Weights of a small GPT-style language model, trained from scratch on English Wikipedia: 10 layers.
MLP neurons of a small language model. Each row is named by its layer, matrix (up: input weights) and neuron, and shows model dimensions 176-271. Each number is 500 + 50 x the weight over its row's rms, rounded and kept within 0 to 999. Numbers have three digits each.
Before each neuron's rows, "fires after" lists the tokens most often just before its 100 highest values on Wikipedia text that the model never trained on.

fires after: "-", " (", "/"
L4.up458:581536564468547549550547536523480593387494513390416484414515521554437449593440524522420522449415454585548444481448441491450484475541439488485534515535494494458569444514546500499494567406566461433629466464446527448505612533446474531518598463563462522549467413412463546495457552435478556413

fires after: ".", " ."
L3.up601:494476448551542425486512562449500418454562399477470458522461529527529531515509482572469496474549525521484535537476487359457504579579446538497556464466594491581526565549446486491575480615521504482592560459495493493487513405528422631447505466431454385556506477463406529480546463561488579524

fires after: " (", " +", " −", ":", " .", "."
L4.up406:517439466517491449497528452498479482493525517489434457459462557505464487498528469466533500496494400504523499498513447395446459531508467489604503526484411532590518515469544477483477608511563536590602473417628453446486499478468543504583565448498488480568430406523464466496509509616477483483

fires after: "-", "=", " Pts", " |", " Platinum"
L4.up190:583500454592551486409514481472377547551513504471518519493452567570631510467481563517518554567446466502624549555542482461589513526450456594511530477457548562605429460412426437447543458514484462514523535519473403429473515471441578514489502475519480489524556515529497484426503576467538518438

fires after: " In", ",", "In", ".", " January", " July"
L7.up235:500513445450494447461477501433428592517565530541596472483551462534540530474493536479525489563491566541564561451517499486509507606502478480451523500523620507514450553530540507484537457521536450534526527403482445467503517456559515553445449496460559543500478577492462574439434478537543452437

fires after: "\"", "\n", "|", " |", "  ", " Title"
L7.up929:532576420440520669559523482540538475544504424507435511479472532418486485558544493489573577572516482535380549558545431466470471462571433503465489462442500409476505415498459495547524478482480441506582408492520481537488477505456512452487494469561390533525516454424389430491566576498540527448

fires after: " |", "|", "s"
L7.up579:524575450574533490417521483517574412516534509501461562536515491605587517471500496501558454527479392508559522452512482524442358450543511612493538511472503541391485536357476498518436479529545516584541514543514450420537483535516493603404521459477568456469526518492463534551391442523546457480

fires after: " the", "\n", " University"
L7.up505:566506499471529478487437532488495475489522536509501506460468538464503514599488508461428477466552559422553526452551561565448581384506467450468508441527471457430523486382434515520490480516524501485526534552441500492426549508545450432435453480548598451450493462440548447535492494456491525503

fires after: "|", " No", " Ne", "D", " De"
L3.up180:488530464517567462502548490500565476552472508447484566575482502545567607480484488551438573519471499599470455455423492432473501496514481519451484473434537569476488586479521468487577396436533499623513579642531455593515513474572501579502492514481531552538491482523511550572454474561475572453

fires after: "\n", "-", " (", " •"
L7.up820:528496563475504475489519594422532469457574546405474527476478468494590504515422522482540556486557437567553500469542509554570526411486438450566539464493548510544469476499608489512430515497532489477489423552625509478571569564519451446476480466499507466520438443475453472454510516404599541483

fires after: " In", "In", " in", " March", " January", " February"
L4.up459:509430529471524563496510507563551591630603533436509437485437560592499471523412479486553561497504507428495449436504479414474528528473500533528524506529482439538474420544569424388542525597485499487538405502527429478463542561522408573401549512486370475537525510527455590469502420458562525469

fires after: " is", " as", " was", " has"
L3.up724:624501541526536461498499493510497471498454444521547526431462447497422518406429544514466482449483475516561489429459580437536464568495471396460466444488511446490467481500549529511541507480473528551555406470544512472541579591457461438504530468551494464464503454554566481428503477483572531550

fires after: "-", " (", "19", "18", ":"
L7.up232:503534462540555432527479468461532534483622572536483541525536520589430492469458454498386464510475472571459423487474517508558565486534488563572428420471389536634432564577562474511480525520567534525498437464402407503566465471451474645453513485406494505658492394521437504537495487397503489512

fires after: "  ", "-", " the", " 0"
L3.up667:496528486497514477494498441529588451452423391452527507474585554503389521399508417543460480456567537508540551458628508456414561472505506549453488446443504546496460556418464539567538476564529455381504550440498543477479534592527516501495535495523478473546403392461466443521507514490444554570

fires after: "-", "=", "|", "\n\n", " •", " prec"
L3.up296:523557568477516498580555540501482591542496499472594470582466511462515552549481623517514475493465422574499494494545463492523523441576546617603545506515547496585561411544480451487478560527534516474501493571567447535426473498465512523508548568461459470595443449538442462428434518448486539498

fires after: " |", "|"
L4.up49:526617592496509462436530479476571556541486431488506467413553446485496511465540463451430532600494587484513471432493523404492544479497455500479548420567446560500482489434564510421504402567509438553449525542520591423491509548452548493555538461494529510420454519462475435500555513379466529449

fires after: " in", "In", " In", " Ot"
L3.up145:454562491464537401460448459611478549513500455544441408501437390558526522561501447544499486491488479521535525460481468499508465532524429522533596521505552446364528543536436464559453534497551538487558503540480459507455537576520546492486439547497346495559485605548480543418406432526481503546

fires after: "\n\n", " NE", " by", " record", " Gu"
L3.up452:580540568453424404498451497437444525492496506473438498475540585507450495548446363424459494532511429527445529619454539417518480531549502522510456485521445499497444395533480441362525472531490457490507532534466516534441495481573494488349469458441534620525474460478494522473530548444425466463

fires after: " In", "In", " 18", " in", ","
L3.up705:443455462503569533478403452478559564600526556530488525485471535543452447472511405511533504521567471512411504506485416457482529625487445579521517517495537449508508474550569460521587497506569459554512432485466513428580465510596511429467545629439550569516524561509508454441496432496426563494

fires after: "\n\n", " In"
L3.up733:573565440563477594539474443431570538466525574561470495538461474439433504494361524501467506489418432578524453491495515545543457571500557485543467455508391571482531519445533385484524517460536389597590542541487472536420439504510534492495559434515516565576483525415491457520516527498486448466

fires after: " April", " February", " January", " June", " September"
L4.up550:435527501458568510512600512530509541480493503533517482496460511527502379469478443535545513486521555523591492502408549523489579480502431498481457529444475431505596504475525471488476490491471427537577501472506412508566514457526453497476361502515446504530480506503445588544533545547537414425

fires after: ".", "yl", " n", " dr", " conv"
L4.up851:517473572527537484547488511466498498444480467500389477541473503518538473579522549485407441494522502577406548554554569439476414489582473502494446565529506537605420577383525515439443457555632500437575544490476571554474514555439474534441424466493483549505551431538493501548540474526537508532

fires after: " a", " |", " was"
L4.up686:568596539535532486498626556547443559509516456578597505407426501447464509467535529592424434487477522603483524505490486538484498546578512445399436465607422519446551441509548500623543438502485491608467434484516560510471519448467480526462544456561515533441482458531404467499480486525512440457

fires after: " his", " the", " cor", " ce", " her"
L3.up748:478505596463506474540454512507500623502554496503509592596474516462497513554501528512418456544492579595502499424521436473436457527387496431556601493488574380508605542490505581573531479497491564489572487559492436523517496581549459454481436474537505546466528447473462543476532510499548582458

fires after: ",", ".", " and", " life", " but"
L7.up273:561424469407556471475507374387507473581542500492440604541482510585509500625547486502522514465489590486537404482569538560512499538546479546428464488461535525566456476532459555556498454586570542462550428436530536567473447493457522548423560464558542477557478563489493520460538536331500615434

fires after: "|", "-", " Republican", " prec", " Dist"
L4.up613:469531565564502600569419566443470531529428585504465560517480527602490590462455481484531510474521494471552469515493600404500591461481545460465449474526501590536520438480560481482550448453447528480442501563573458528492551537526518552541504408493468536555568555414551551547468424520529498461

fires after: "."
L7.up187:611445433538545423521551560476407386407557484496455433613578525477562456566529414520421536430540443587478497497428510378417506508525519502432389562533449462517540541534451485517517540466513561527537518524573513474421532566473474466482505444477548481530478518484425571494508513488445546514

fires after: "–", "-", "/"
L3.up105:356479579444463469528476550562532449446485510464536570501504496519457464420526432527518447572494503437526502507556476423480472478500480450538508473456531527456525508528482442509569435662616469495521501559527515480522517561452431425483562400486651505540400535503429467459521507460451470580

fires after: " 4", " 5", " 3", " 10", " 2"
L7.up404:514554438523499528528502524500486599539544459472452549488498466517418487490388471364562516466568447495574491493562575555434514476475538447486460530503471516474528425455505572527513561496465456521521452448515514544464434527517511469467479443481518532550449573540529446621495508382488544494

fires after: "|", "-"
L4.up60:468498440514569442557477546524485447433511456463465649512476434535520439482485475520460484477592405467480502510456541502569560532589498369528540449519569458464470546496472388470510464479550481555427412557514406394502470451510561414502537465430482448443477462479457530394494475479576471488

fires after: " in", " In", "In", " October", " ("
L4.up782:598456475483566419403573426445528470541533486404507443626438484537566561463490466454605490412479563537517381514495518387508391469384449489508486473572484492533446434499554486468533572484452412467532448434530478543440505440502374552468545562518484432519500562554579551413540489515493514442

fires after: "19", "=", "\n\n", " (", "|", "-"
L3.up727:547453519494467435547448488429521471501400471483423504557553494608515549543444439516422489500516454522404508365507458413411583529549517503596488475564470530490505514507587482544493436428454555471395499446467426554514510474523433543495500526453556464455491495521484391516534439544574503527

fires after: " (", ".", "\n\n", " and", "\n", "-"
L4.up796:446562565561576442506464474509413480449594580492427464467532542421479505541537487578529498474489543564523526466543462461443530514458511507523469525470508447449446448406481543471491456513594543432515462583484524484577427478578524458376481458596512501541505526524477540527511490550455495605

fires after: "|", " |", "-", " the"
L4.up389:569515594558535542545474498532542488457461473426533419471570584530534512447552539546544439488503442518498520488470545494507534546537488457423502447559468587520478438470474397509465450572572430471625487554552459432538429590575455524583538469431570430542444467548490513539542516497462590475

fires after: " the", " a", "\n", "–"
L7.up622:525565495536496455554416512408576471501500508464507516489447531439514479439588472497477467492500453499601528522535378490445484453474519454575567519474446516557456547516478503510456474503511463508532530494483498379451443510495526449464471495451543449443458548521496585470521497460578466536

fires after: " micro", ".", " Tai", " Sub", "mu", " ph"
L3.up48:562537391565474550554502470505407486649430555496503570533462480450539490537590473494584491423537526591460484510499461546496478545555605468431508539510463526483371478579480501507542528489491515526523562504501500467552481581445476587500543470542533573546498516543432547559563504541565623512

fires after: "\n\n", " in", "In", " In", ".", "\n"
L3.up270:538487547505602542526524466531491492575528526500501450513473500500521431495540406503556491481601466467529441504406455433465455484457463525500535515498489446463490488522502440527484518503558548480429460505530464471531549504502463475512489519426417578452562473534491509454532474513516547515

fires after: "–", "19", "-"
L3.up922:477480491501596425470429486523536499473553533529456459474416476444479548558575417417408493512530435485442472450484598483443557497553443509554483476437430535470397472483499479453597477477520385441550479587497486447408499427498398503483551525425441499493561579470432521490567528461409493548

fires after: ".", ")"
L4.up103:530475461388525428509425399482427364466562412499529575571513484467492517502424567454471418534513428501499528597549530477518377460529442526534562596491432497468526542541548475470543426437598480472530417468494544484510606578443412536499468514567492499495534424480466501525479404481545534534

fires after: "|", "\n", "."
L7.up769:573548546499495536471504564492511483547409433459570527486487554569486514451487435495566437482470516514432449381512498595585449535551463516522500505495543599570567507369470479599576487488527446455464490486480402519430574507578510467502494483541500524510554488524423439543535609497522532486

fires after: "."
L3.up153:586494502513447468456551516507429377497610451450531412471443550482461513533398542502432451479488481429538559539574400451503479571462509464552514520552483449540526452620445480497457452517404470476455431417541592410524537476493477534524472482505446496441424524433544493488505434593514503481

fires after: "|", "-", " prec", "iv", " Su", " O"
L3.up893:686599413500631517519590461478578547597480515460487559581457527546506518557551458560543459485452464630484519483556437452566460487532563497592549480518514563433585392503528583444543420495372537517529468493500430479384525575452526524519553448557565493479504482551477612525465634502542495446

fires after: "\n\n", "=", "\n", "|", " a"
L4.up442:558541528473486525581471559511526545442507521470495522479527563432481530433540482522497479492504511586446566460554454426510529545498483535513550497498433563485450529434536482481472489529395475463482546557445525549462526424470504595470607504489479454569434500517523562501441427569485469585

fires after: " |", "|", "Personal"
L7.up444:535506429510541593470440440523499543533577461470513564413623541590556551517497506477493527599450450509511549518482492530566435418428540577480494540480391511516519440489504524457490431537550526498556456439542386489611534478536439460533430360514413563529479547426529528531490473606407534474

fires after: "-", " (", " \"", "/", "re"
L3.up207:478604596509634504490474499488440586493475500398481461518516519495540566535558471455542522472508467490538525446448457402558488476505522474498491523507555468469579509450469463473509426457563438592519428484553510422547536477568436483510496421484566500586514525539481511501533495502462442542

fires after: " |", ":", "|", "-"
L3.up287:456526533521503524580460570498580519496522531457516478524566534481441569576489519456546480512455511568518472539539475385475527501566564456433545507446539571537561575440527453410553467533476452552487595442420466401618506513431495449501472428495464507560488529599514518439480519498562477443